Part of a small language model's weights.
Size: 6 heads of 96, vocabulary 16384, 49.3M parameters.
MLP neurons of a small language model. Each row is named by its layer, matrix (up: input weights; down: output weights) and neuron, and shows model dimensions 416-543. Each number is 128 + 24 x the weight over its row's rms, rounded and kept within 0 to 255. Numbers have three digits each.
After each neuron's rows, "fires after" lists the tokens most often just before its 100 highest values on Wikipedia text that the model never trained on.

L2.up1125:124130128148101124147098162147132102140142099155120107113075131155090095115145121109130152140112082175080160144117139133160142064126173132152147077136108114119112165164095147116150146112080133106125118101120123131127163153109126099094109127140077115166142101109145094061128123128135141109159102121179140092128140106138153116151071132146146089202155115162166078144152141156120151098178
L2.down1125:071133135138135126147162158131109132131145092146151176118128129120128161126136093141130143177120148146106115136099078154118145142114122133130110079093132120111129154095137170117120122131179115150156160112205126128140123061119158090146153113147087122148106119151138122131106098072138121126130135143136126129129133178161150129148138096150185129140151135124118101157146127125167148135137
fires after: "| ", "\n\n", "and ", ", ", ". ", "'"

L2.up1692:099133065158162131131156065107146112100126110102121085117072124152137141096135112117130132115105126157127116081132102148128167139104101107117140097140162152164129126165153104145080094142115118164092081108144166103093156148154140124181098134115152121135155102148155141168072116094141138094120151121186120136142113150146135112124114137122155094149144126141123097176165138092109117155151
L2.down1692:100186087132114092100094118143112083089163121126113137121135123148121096124127126105144113128138144076129119091143144065157131165126108097067091109113151108169148121139119112112125134158124132124161133093169111105173117137086115117106147140091121137190143116106145113088117117182103141129096129127136115131106167130150140138098073144114142124159086113125119101139140127118154123156118
fires after: "the ", "Episode", "201", "9 ", "0 "

L2.up911:153146130175115116136150154115130153108145101105108122132120116134130105111141113111152119118122085170113134104129116128125148142129146126122136130143177138118156111144127098120121101122140134120163106140101118132130118135140090116131130114136150188116112117117097175120169140175124129116127149158159094146117145106118161134120135112090152118120132113076126109141127103121110170085120
L2.down911:149144131158096116124104098135113152137176135150130148147136069191153098145115118110128133175130118117114110133141112080121112118147107095138123153149129131130150165141172154119143087139138128168144073114120128101129140125147139131135085129087151120092158047122131160144130180128115110078128129098136108085118104111130121129097139115127078141122127125136148133148104111109139101138127
fires after: "–", "201", "0 ", "3", "0", "199"

L2.up2296:107114119133125145139150156125160061141137102107144118092144143115118061112095117138165122128105149186142121156159150117137112120132144147096162129091166098114119146212132119119122120159137173123157141147147137191109075138149155106148088121130107140118139137151133156126141108108162088122131123125143135111122144114133107169098115131059133130116149117135140143137119162090133149124107
L2.down2296:113149150123108101150146133135163135108140116159089177152132134113125091124136169136158147153112131111125126091145115154165106120163105151135140159138138110112142188154162148139130165066108109138178175143098101169116149077105116144164155135169140131126085155115145122122112146131097098104105104081148093151127169095117127118117118152101121165103133142110108106133096133106166139137129
fires after: "| ", "N", "F"

L2.up1955:142128118134117125109131142089132084098136121132120131157123134101123162126137123118082107165117108123111160155102173126160124139127169130115131144124138149159150136134103070146157143108110136149129123142091127168116161152160122100115105157129159109120156138105115132101157145128128150067172124112100095120115151135159149106112123105134166135166124151129107122148113142134107145143136
L2.down1955:092122121143149120130106133167069122131143118139098167172145154126083136134172110098146159175182099153123118117097107124102153092090099112129089125140113153125129134138128142158094112136138110125143117107105132181155130168136126146050149097066156113156156117111128123152130190120146103141150154129096110145149139158128110109132125132103187169191139124090106081138125106109132148128133
fires after: "\n", "| ", "\n\n", "was "

L2.up90:152158110166119112124137122137133118123114143107177139127147152129132127142133137166126173105093136089128147120109172152158139100098113111107147122138132141106109157099123108138139122143148166113113110117129146171079100152122099100100122172132131092135109079125119108103098092127105102122102147111114094113105151103116089135130113172132120097159150130121171167097135151133155131136154
L2.down90:174148107126103117136107106103103141136061118114132130162117147131102078131087114124124120151084110118116146092126094114127179134106087126153143135122104110128156157125139108164144183146131097130119125149151179118139112160148103103138100154137112120143150150139149151085099134159095133095080106122171107104153153111171158116142087113151162100120156163134152075132143140100122090153135
fires after: "the ", "The ", "video "

L6.up1703:151105117140148155104116093147150145154147165137171143142181124136160128163148133100139146111101105127118124122163111140124124125127099109153162108115109144110150134121149113106128133147122125134135105131083122107096161120104112098141128140096134116136122150136117124112082149103141104122149155184157181125132157118121159149189139101117095137119097154145154115145117107144108109086178
L6.down1703:110185164112101138121134144120140133140114160130115131153111107149101175112165142150098102150135122105156109144116111149140115144125103085083115107106128158108113118126119148119133162143108142120112143108116121165135121139142136116143123102122127169132129121144164153112128115115134149132100118148168163135107129102178176152122144131134134110098116136093125123085109109118100119110137
fires after: "| ", "(", ".", "(−", "; "

L2.up862:155180130168108124116131144145127097133156161112161094099112121130143101140138147149128122131133127165120128103163064132096130098101141119127111137110108108143174162119147121107092089157133112119121119137126131143152131131135143129119129080157120151115159143165168147159143116112114146140111140141132141123105109109137154135165142127136098113072150123107110111111170124124104124130133
L2.down862:154114102144120136094152132147115106129072144141110126135151062156128121106105172141135149142126100134128088159146104128142126109120116096142103133083132141130128138147146134107116138133094124140124153163154121138150115106145151118129137096146141105113104157155147136120131132106165128123130124123081130111132129149137136116143135125159103161136115124122119112122123124132170105107169
fires after: "| ", "N", "n", "ot "

L2.up1152:152184108169079175156136118138087093121142151095096176130106128138150138139103187133133110134111121117124134108160096141119117171095111161130144105150166127151108098140159136134154119163119106138122155108138102124135114125126099110136139145138135144092133124158125147129094088148127169125160112129109106148115128126118171131127122096146107133149155087120095129112155125146130115140136
L2.down1152:146138138091104133125116147151085117147116109126127114152109108126142169129179105123168125181096121127137109143105085185103102139164109149155113175113088096126122107111123142123141075135156141127098138094124127117170132109131120123162092183169164132105109225128114177098101113115152133113161149158139128172162127138095105112159118140151126114073106146126138107064165122125123154085122
fires after: "the ", "New ", "S", "United ", "of "

L2.up1654:157126152124094126133145119097110154150192137119123145121112112131185150132130148160114126077129114169099130112162073121121126122100152149115150115124131082148147118136167141181156114128114138159144160110154125119142133144092109123119121168136119125127133158101132157136156127110112159105166132146149113137141111155098108170119124133108127134127158103117156112196111088144117127101110
L2.down1654:123100103132119140127121096117124144133197138118155129099138075113164101113133142143137127118130141120147118139092092080139195157113103146139113145112118120136138148112162138165135110129151117125125108095118121123162159181156091074118099147139133139126101104143118152105136137111116105121128108129136110093141131126110149105154117150125125165116148119150130117149112115140127116141109
fires after: "|", ".", ")", "in "

L6.up747:106140126132154127152101109138137108100175121143145143121139072116185131110158174085060127103158132167132148111110131124154135127160103097095148167116130137120094145125130105119130114081162066122103126135121131109174151161134138131121134161124155123120149118167147144114112117154128129120127127111120123106122138127141132141144123110131107120116153148141133117163142121101152129130171
L6.down747:125134165117155143129150130136151123123131135126148161120116137116127156140103119134142089114132151106125128169118132126128137136120093131075118116114124130158154132155130141161117165172120144151121121115134115123126128130133119123141125100111124156138134123153133139103152142112152107132134126161122144130129123138113114139130134130108115122141104148116117100103105104112131141134129
fires after: "| ", "the ", " "

L2.up1975:153107129172114140130145136107081126150139127115167167135094104115144112128132153107132111116144103124163185120155131159130122132137114147122128091161123109129148147082167144130118118166185143153147134105167138122137097134132104140093181115129125139118127112130091131134094112133094132125130113176115096141126102134119103151177139149123154139161142104132118113146093107137127096142111
L2.down1975:148133111161125155138116104114114127146082133149155094141124138119139114101116154102131168136144093160145097095126104159156108141141133117095107142172089154143114143122145148150153163126125134110103157119124165095091095146095122119128129149159148134154151133161161141116108155128129129167086116152093148127157155125147138136153121096108165168136134117116141137080170134063107110109140
fires after: "the "

L2.up1060:168130090142120190194207117114147106108125099132121132070122140132116106135128112136097120186100137129103141126109144115131146148106126168117132105056142102130174137120103132139100163132103113132117122127160126163093131160136112121140131098125107148088125134128135129087114075109154147115138125107118143149122103140140140118120149178133135091113200116161121110113128136115118173135093
L2.down1060:146112140099133134085128149215124141079145110140140113114163130152141133147153135116163145129091116113126114119151112089126112106087106149115128163134106110131129068127111135113142163117101091105123132109113167108128139158134160148099208182119113141175107118118069111133103125128118113185147144073088110149128135171154127141153115114115139144133172159109097103083097147105114131119144
fires after: "| ", "; "

L2.up1167:154153129164146102170116123146114101118101145142136128136111115127156105132143130107132100120077141150100172130107125125114126130119117080117137123178128104095121111136154092105150111115117162113165148142119123101108136128159111124150133118141109180122142074115123109112131144128102165108155107109149098128141188121098214126110104144127109121129124127156094087153169128151100142097108
L2.down1167:153099122148157118149121141141188086144151107127077101095180136116146164141090154142108147123159111123122089108134126129116118119133130161161188107143142136157171141120124125169137150196106116118129127114147132135099168158142124137165125072164114086126137144124130126148125138123134161097117134162142130147152171119152130150167138161155166140127144134126155118085098141105110148159115
fires after: "| ", "'", "\n\n", "\n", "- "

L2.up25:120113084098128119126154131101142144125154169148143146101133111125194117133123115145129130147092139157099197109110145119140116139125133090113118130163154121137134111128170145159122129151135134187109138111127070130108127155111097121095102138127124125160158105121121125135102113123109127103150117135155156133158171118135093136181108124107187139177169154140095099151124122152159181070118
L2.down25:143130096134113135118147130165088139123136131159126133121108100124105100127118140131140126143134119135108112113118135047103120121129090133141132122147131113135120124131133125132160138135142111153120129129130122146133114159143135107127106117106096127134118136133112132126150128130145130109139135137113141119143142129135104130111125140126115156104134141141154109105139143135133141128137
fires after: ".", "|", ")."

L6.up2208:178126135116106131160118131092115110151132119121181133158143121119148177089144120101146145155167102153135128110109124135113146140121093121162107064142172078123135090111176148122123143127149133138097142137160089123135118135097138150115136168138144151104137129130131122165140089122145175125140097137176172127138097126113139153152082087142101153178114096171091124133092134159104111150155
L6.down2208:107126102170138148115122123093147133154125144125145162151141141142116143100124154130128120127143091112159123151158099125194098148075140105131117081116143161131124136143136126152132190117094089065134174105137144118101114144142123091147122129092095148094090160160132152097110115159127132143119146144110113142132145128175148118069111145140138137105140138142105125124052128131113134123129
fires after: "| ", "–", "202"

L2.up1946:118139106155092119087151096122143108094123105113137129119178106122139165118116128131150130113130081148125104105127127127123116115125139102079109080144145101123140147143135140196155147123119154125153094107136108112173136115160134100095136096110092157156114108126128108062098101128115116132119129140131165140140087129137138121110074079132139055101138156124158144155144115101149138077109
L2.down1946:147140160116145099080154081124133173103128117154102139099109116114143144172130100089099133126178114140121111122137117098126130141157104069115076109144102148120148106155138129154121136136128113139120082167107145122142157135135129110148141117108120130128150129131110144138110156177119130101115071141104130150156117152122148093109108148108172133132110136122145110163119106139144116129121
fires after: "which ", "'", "It ", "it ", "and ", ", "

L2.up1553:073161123138118125143151151112111075155115138129129141119144122139152135110139156099143150145124129160106146119148110160132093147116161123124135134130157129156104123110146123141124090132140125136142161138150159141112120125131119116167117125144156152123169099196096145168099135121116137130143102117131120145131163111154090107165115107164110139152139096133172108101134121135127113107147
L2.down1553:137126077125109154109129124100181126165121138143123151087147115153110150146121121118142148157091114134098141119150132138156152145151183105126126120116118129138137124120133115173151122091117152101125143122100121119094143092113116101136099132159131126088127164130124104154133090141115117142147136133121098150164127129147136126152150152108124139116203101123144074118111131130076115110143
fires after: "| "

L2.up1203:127163075144112147113135077111117130158119154115152127128113106209169160095126145127125135133114116106113134105144078135146115113078139100121126088139201163153172077156071124153108087161111151167133148121130207105152127084112127178096161129132112147131128103118152137134118130142134160113137165115134117094118130149135160126167117142138120138158116115145118100113152142148154118103094
L2.down1203:118102132139130143098111145129115127096123126148123128106148179125190152137176087143156086142118120135104098125112102125094081114115136178151157148114128113180107117177108107171085116122142069111112189117184098118140147103153074145119142101139167116104118122129139147175150144150171119127135133112135145101162144125089099097145145127108122126075073140120106106109150123114109164099094
fires after: "U", "the ", "200", "S", "United ", "202"

L6.up21:133109139117157135128133121097087119128188163116125124139128037137183151116093163162026146124131136123130112127172154110076120112097147117129110129141128155131132137126113158135150125114121125177136115170163106109154125155142108148113156089129118147144143150173137170106138108156142122098143115157144126075126136060112168106134120118098119150133131118133152113115147160117108148160138
L6.down21:118142142124124126114121142139150132114092152142128178135149140141132153119165131115188098108132129107105092150151113124205139133108130101102146110112111151121108123164104121103115129147141122091097129094111120117139135110106099128138129127087115151126127124139142152108122132106129125127118157158134130124124117182138108151140161134133117138106093136126102132164134136101113145111114
fires after: "| ", "13", ") ", "- "

L2.up893:165115136121089125146114151096139137151165092098099145137172123137147092141131114123123135076128140116151143151150150152113141122148175171126119135135121151120108179164101148164176175111129118167191099153087118177144119122159138136125131141100142120133125158150185149100149144152128162112147155148109141129126166122169148155134110104109151157138110073144122072148107148125110155109143
L2.down893:111150123115135115115106111081131122087141136098160137119119138144158127104079154093133154099167097142090152132135147087132176150129100143130108123146130112110117120128123154132127132122192143107142134179152168116165151113146152170146135108162140142154105142120132120102162155097170096109164132121117111149107091172141168111123143114133112100148151154133140135126113128084150143148130
fires after: "\n\n", "| ", "G"

L2.up1169:122123122086111124121085125134161110101150128117166065104132133149123117153115126163162151122122114149120135101174112122123133111118140156144080135090159108134158085172124078130115132139097139162104087120157119139145161113070148203161120150146111123093113141144112148143107121131101116102106133135145207095095136126128159105094159152141081144171139099155129109124125154162110108151137
L2.down1169:112123088147102120090126125106126132089141129151120135111100157124162119117110175135121130131167103165125143119062137156150165162131152130157124164145142129149155091133156126126144128138145128117127099149130125116146095113103109118133095116128137120121117111129105123112163181126124082119085148102087145173117145126135122139117118164165139114131154083134122079159124127114159072106163
fires after: "| ", "/ ", "4", "2", "°", "3"

L2.up478:175120173124105149129172095150166091108112143115173125093139111170151121140124145158110130100109123118093107147155116136150065118099148144126190109112138157122150103169144131112110171133152115136168127110151149137140122068138111096085114167122076139126105099144131123158089112160098115103109138136135082105110125110169148167153120130118118091124083165126108085171149142128171141083125
L2.down478:106163174136088128097145151113136118120144150115151109130158160127074107101144117155150120081096122116071161142102099133158131124097118103134067135132144133124137141143168136120124126082156142182121146124090131090126114098161171120064113178140126145146114133111090140133166109110107105107100134170157087132165099095143115126110119098116115133153107134111135162114094126132101134112145
fires after: ", ", "footballer "

L2.up112:154108141119166135142182136131129123125110153110183128140174149122079108181138138139083129089166127133114131118114129101137117104095122112138140127122146115144096119166176082142081158119129136220147100137116132150102139133144128150132079138140133156120121098123142083142093121130108124122127115158132148128170161149137154095147104136137106115096130148134110128136128164131119134120122
L2.down112:136128101124084144113126193101104117118120131113157116088117126114152095148096101145163106147137109147114153120117129114160118130095159132140099129177150139164197134150146122158117147130133129084157096128175147136111097103099146133124125078113093155141135139084134128146170142154140096114163123141154151125137117080176127150114093118142157140115142115178120137128084106182095148102112
fires after: "| ", "- ", ") ", "3 ", "man", "decision"

L2.up1647:133158113107139124141136142156132104131106130118135109091122126123099162139143155138122154113089134118126149106142119133127144137091115102116169137150144102159131105151102150132128144139150121161129136145128130160151134135116125098107092111129144121117161166128114189119095098137141132133128157103108156097130069095118184165110155135093147138166147118121118118113147171107130140138105
L2.down1647:137115123117113066075148132123133141113121172118136148161123147137150123156143144117187066069155143140115081184100108095142132120106135116121133156139087124156100122105120119152146145113112142133120136085180152131122148082098154146113110138149153128108157159136123158101105131146143143121124186074145153115139118133127118181151106121096111152138123156165077123118124122098099129137159
fires after: "| ", "'", "N", "from "

L2.up2075:122139080132144172145169085113130156154145095103125128140180101132156128157131138110103102123118080080112179100120105104149124117103124130108171113099110133152157100093135144103171139136107139126113139122131196120121167132130115121167120071123117112137130153119152088128137102110071115093143126122148121153122149143137117092099146134088117118155121127126131115144111102143120117105104
L2.down2075:109103088103196122139141141089080131119138117135157081118126094150136108202131116124121096162094149147159160136082145141135139095136124129151161100113154085106106140084139139097115111114106150134149158132175163124089164112158122172126091120134090161109099136178139164117148129065123135174148082124135104188158114146128128101126141132167107134141133089117123136153158129117133171111105
fires after: "| ", "L", "- ", "Ch", ", "

L2.up1298:128107121165124117134180114120101130157165081144147125057144122106117119119133204184135142165118162111137126152150093106144150143119117129116169104144115094124160180143130149158115083118085115119088115162085129119139078127107101112108100111118103135117169147116103139145120124087124153071149078119144157108146151146149093167158141100105119085125119131132128131133114135099124144076089
L2.down1298:083148158165133125135123134131107118127155115180078148097135120122156135105104142160150149100151115085110146139115093000146135150130107091106114083094133107105140143119128145171116123142121159127140133146111123101165110115114099093140127110161105126134162134112091131151125121098117165097146101119129121107149156167116081143159117138131131124126116131130117144113095137101103130104128
fires after: "|", ".", ")", ","

L6.up2139:095135143136121173137132104124101124127137150123126129136116062142132138107133159143088129119128119117122156148129139135158134149134104109125148122112149104127156121096129143114103123135137146133151129152103134096115104178112079177154093139122159112105132108151078108090134123111148143103145153133098128096095131114085117088157139138131157134150112119125106145175141095135129130110108
L6.down2139:151100143114124111121111120153135141131127133114120140149149146127123158139126130100122128111120158102104113167141127180128103143132108090120124104124132120131130125150117142139133183153146133141117163067123110145125158103096085150144128125074146145145129157115148117129146131098148150124145174129127154141086151144118109145097143120130091104112107124117132105108090114114148131127115
fires after: "| ", "\n\n", "; ", "\n"

L2.up1241:112119118093101133107142148140117185096143140127121099107137105097145114155129114167137145120105110136140122148113141122139117108132187091112154122109122131125108095128159139173127098117150148154135136151112129106197101108142170114120132065125104086116116138101125113107081152119157142119110122136127173126142162147127154128115114070139122113122105110097125103118150122172162149128148
L2.down1241:130124136095126146130104107115109109149124118115170156152152150106133101108108164134173120173109137152139076147123117072128089113151182141112121097095115119143108108157162126135132104135111115085156123158130131144112162129112134108077140118128116147132148126145095114139131155142126127123113092139136169164129102131102135104113123108137147141176115133137078099146075138136114132143123
fires after: "| ", "==", "- ", "== ", "; "

L2.up991:141157136162087143154104116076133068135105124137108125132131145160149155095150155123146140131071118147113151135103094143137108132095146186121126121118139141154097131176098163095098166121077137122127141129116128146169161153107112134122157101125097148090132159123153135146097088117103137127110141121105127138130078122130167148138112117097120118110142114153117090181117117124118164128136
L2.down991:134117184134122111109130117111113079185113155127073126096121177137148112145144164142114138116106130162169127179098130109137099131127110149111109125158146174103102095137116146159139140085107133108146101127105101077162129120073118146120117109170124147195151167067120140156131104139069117152088156082129159129166142123150142154154121123186141087135151094197108131134124122114145138117128
fires after: "| ", "I", "is ", "It "

L2.up1406:171147099162146154113124111084150123089107127140163097132144126094106114107187137127135119098158115158116120153162151148114141130156187128123128131146140138129150112135099139117109167149097124121151154139116123129124144139093126123114141107123091103158144138144132137138053101140060172107165145081123127135125123174158151147175121140140106105144138141133165160142111123141074109175101
L2.down1406:132115159186103135118130100085150141153118148161133136077127118118081133136133111136089112127150145137140149173134119124096095127136100148150141144128101106165166108145156123130105114132117097107151125113106150113120131094151115115115160117159116149162118116110142131133123130134147132103133118136136099150124134099147116180173140134147118129139111152151129129116166117142109133147129
fires after: "| ", "As ", "==", "\n", "==="

L2.up815:119148131151154151159135139116094120167165100117138132115155127156164171125094141119095112122144115121116151134129128128133132111129132131125110094113110148178064121143145129137116157138145154132090175143135136128164113125117093142156083141112080067092101092134132149166120104086158094138154105098099112161100143152119120073143121118127159092136120129116171130130148097087150161155134
L2.down815:141113100115194085146162148105090157117126101120111083200139117123128090116169110129148113097132123158128111140139133055104153106132134094166142157097153097156119170129135110118132130092163151094137098150133131140111065124134154105151114122133123159127128131153130101131126092133135141115107121132143155110114129080102092100108109104130088131134112096139126150147143127146161110137131
fires after: "| ", "New "

L2.up739:121105110113151112144167158151135147146136096131137143128167153153131092183096140127149157135090141135076100112101179165113117115104132115115154139117153099111126126139094125104112120156093145144122102147183136148141081120173139168125110083152124118054117151144075148137089087135141167085105135125135132110072112139083105126114149152135124105139150108146105138092076143156136109129144
L2.down739:139157131154108115146149127151155054169108110134123142143138142178119158146122115102092136163180130153112110144157120140083118100130163159137136164085115110126143105165097160147086103136103089157133092137148087114146134071094134140134119121191136135071172124130123100095148156178110126111135126152129087124094163135062117123113130114131109152132165141102112121142119111114147083124130
fires after: "| ", "n", "(", "/ ", "}", ": "

L2.up2279:164158105124103146132101117102159094143107144150124085167124090127122111148097157120163101127141149129153177085168097130103104135137109110184090122108115122148136099144134104094102076126132155142102112123132123116111075126147117166134185155147152133114126153124116113176153125137106123142114106166146165160168121120132146150134148120150102117135143088123109115117168127111132122131145
L2.down2279:138124125160111129111141164092116136169116094160115150107151134116135100102099154158191073115130127145172109128116124116128148115108117155128100136147122111160161119122127137101090115126150132091165096153117127109128108108118092136132161115109134136092096118081127145172114167159100092129113112122127178114118121109141134125149136128180124102115147135145090107134110119097118113139133
fires after: "/ ", "°", "″", "- ", "E", "W"

L6.up597:170148137125125113149127128132150112147118171121149133172106116127142142139150135133116126136102166180076131170110122120093148120139129148103108173181123147125105165187099144123180137132138122128164105129139145144155107146153123108174145157132117111130143135165127111098125140148168120068127116155123091130097130131134090121156170126157139113159148143123126166146133106125122112105128
L6.down597:130086161132106162093160147097121135106133108139134150152178184141137122079100102124169112128094110130124129149168142144163103125130147148122134099150134095117122157127126130108120128145105139143144066095147129127088143056104096106134120134094100145121110117110163094144134170112085148164137113109119141117168173150118104122106147130106085121164106155127162143173111110142155107119135
fires after: "| ", "–", "+", "1 ", " "

L6.up1466:128186164159122159113108135108150087140134114114128135131150101098162145138162126141107151125143129153122124119115108125114148124077132092126135103148161108149107096122128155141155125122152126116121111128107143090107140130125117127098136113131138131117104134112172089110163131171160140090149138173146143128130125115097135141141108101145129143142163098187106182149135121176122121127090
L6.down1466:136080140139127153136158169143115149142118099108125129137123138146117141121182163093195128131092129099117111148099145096113121127122132124123133106137133125140104116133087131131126136144099125158125127070137108128103124072128148107119115133166097165130125125160128141108116112113164139169125093136117137124145127146145128111106141119115099062124105146089133138120093084125153135099123
fires after: "| ", ") ", "M", ":", "\n\n"

L2.up1905:114106070142077147126165134145160120094114173154151151122118100132127161163165146077137166110101137129142134105137158146123090133146124135099134124130106098150136178140161086169129122147147091169114099112135109104143102111096104129121133129109144138103163112127159104119139109184113115069142147152113129144133149135126145118128138171116121091115091092118128118149132141173125155100107
L2.down1905:138135102130139125126099097159095150133094142133181123148167119108077152129155141090156138110066111132154114105139146086099088112139174133168120120103136133101097140137120130101113166163120152129109110115160134080123090138120118119095169098148189150131130108099110137141121115109131139113119132149096109117174137121123113137138119111100122132150173091136114157111123151146120129142157
fires after: "the ", "55"

L2.up902:124131094155113150104146120141113082155099123115104121104165117115109125123129133085092125146130116091145159127109115101195148106129153144114100025138175112127156089102114164134134095156170110112120142187155141143140112122146132115149133109140132129133088071148152086136156105149142138140153162136120149117128108151157144101115163162129110095125097140119165130115181091144154114126101
L2.down902:090071090114161082131112132093087165158136141128127132165131125153123146128114115099117148138125115145186059124122145136116123127112127151128100090153158119143174114094155164101155097116126137115147119108131201114113121146204103143136117158119112110138154156131119112121149174126160155126147145138141138118180123094126110136155156140115159114154145124147150132151149098136139106135124
fires after: "| ", "U", "A"

L2.up1332:114118132141130107086089123153125143094172165108130134087145070110113137104108177147147134115106152158083183115143159111127130143152135108132109089151170100116120110124108122160131139153075103174084164130156100116150134176083138141102087152120124103127125113157129100148093098124118096087183089148109132099148162120100098164115085145108111126163142116086110117121122134134126131105090
L2.down1332:128116130138123102130142126138117119139154161127125118102118111135114149140116155134121114124137121135127123106130112035129106140149131126121130140146134113137139128127130125126124129149136122143127151140127111124136148180149129117115111118126126114118109137139128106128125115133119128117157108130130134127133137134138115132133125140124130121122134130127122115129128122131124137127117
fires after: ".", "|", ")."

L6.up51:134143095154117110082134141135124101118125142156078115135093113084132115143157115155130128180158163140092107123116106133140151153139136099130164161143143172144124074142082155122124127125088163152109122140120143121165103120139160138136138135115140132143107113121156145184127149114095121144127121117159108142123115129162127097121098150096135134111112081071125144102127138143137152123118
L6.down51:145180137119137151100138135119128122100139116144084117108122125095124135140126117101133135091088139124120118146093159107091073136150198156136159197156139106163110132129121148111133126131183097082155128060111097147132129164123130164153152089184117140081143102157078127142084141120157108141092091111140130090137128159111108140163114094131140092166106129118130092166169101142099128120121
fires after: "| ", "–", "202", "(", "200"

L6.up355:135157156101162080164164092117084141126109138125130169116108136128147148155111135090121116126122118141118109121130120142105130117149138122097088113119105105129092087143130147105161150138172110119114154122082127152114132147139137140132125156136145112093093145135108098154110092117118119100112143121095163126148160133125131128093147105147084153163123089138143166137085158131152112144130
L6.down355:152105111151082130120113099123136154130192126124122116129180098148082106125132151145108136101118101153142146143149094139159142138126067089114140082135094128102118126124141127115145116151075148121143108116125136133129107118107140147124138123021099130118104136097179104158143159155139134156184171150131140112111142114158106153103134139110107148142156109134151139138098140136146142163157
fires after: " ", "| ", "the ", "; "

L6.up1774:096111115121094129119129145121102156115127142097122137122165123105143097106116124140121097120116099125074115095129125175125090142153147099125112141111108082174136151141114100153148159104093102137160177128148141102136136133160148176114131121117150118098123094154118141155141130141133138119132159129121139148151124139126173117120105139133122130153143111135130093152159122096149118139142
L6.down1774:131124142147123149102148147143133114154142090132117131137120137147127134102145138124166122096104123079143119148117138105148115156093116132089105118129150158141130144105117143167122133158079166156105068099119113133103102090145096131165154108153110163105102115157127128130156145133095167142166109144115138094145127147161140122125122132135128079142104154095129160108105137131130111115164
fires after: "| ", ":"

L2.up226:105119127146116157141142155110136095153118100117134115120156116141156122152093152095111138128120107152107127135140138128139113090155138110153096139141141132092121132137113117131188162143158123213117121166155106126093146174109117152106152110141140109125168123152110154114122104118153150118110150150126160157144156137093150150172149138133132146150126133088102138103120127105170119100091
L2.down226:153116120108131134117102168083160132124151127126149142095142119154130116154169135061135116148089134136144087126143151094113123132151132128128098172165149147146117126127125121145138155142138140103148155082177092119149155162126082122099143128124132126152155104107091098111150151128137147135122158138131146088129106143125130103176159161087113127166132110089062124140113093173111090130155
fires after: "the ", "3", "2", "1", "55"

L2.up1378:129155101151094145142143097132113102142133127116147173135096078127120148095140171110101129100110102080132171173144147122160143156149112151102137091120169119117128162153113114171138103169150139120122140103147187124181097085113151085167083150113102126149131109158136193096150147172116129097152101105121141120135142141142157112157135156136141126144123109131173127116170141137136090117096
L2.down1378:096128106124162141127117094173074140146110118129179140164124107153149146140111142140131133141125119154168144119141077100141115112127116131091117143102131178100129131134126117139138100134143120106159097114156162166180119110123151111148130152141143119144146147166142105153126128144141180159108134128106141108155107097179138132128112128117182138162155099141108139099152128097113107090100
fires after: "| ", "the ", "The ", ", ", "that "

L6.up11:105099129097106102105098148113141081127142111130147127178116122127112134137164131098157151112101093090155151121100063125132141132135104153133172115117122102142151128127179101078080130132165146132179144123158151111096148129074106111113116143111102122161152156086128146154146148129170128107124115140152075138180152117138089132117097156112071113107142149115111125143159098157116119075120
L6.down11:112142148141130128110105154114107144133131151123148154146131134127161130117175117139124143122128114164119106102148167097124139111125154135140069125090130155138129134141079114150110136139126112069127167130094126127149159117121127146130130094058158111136143123091190143120129096158120115146154122081119143132118123124125144120156155132117104100109126145145101131120129135116096142086098
fires after: "| ", "/ ", "Early ", "(°", "Napol"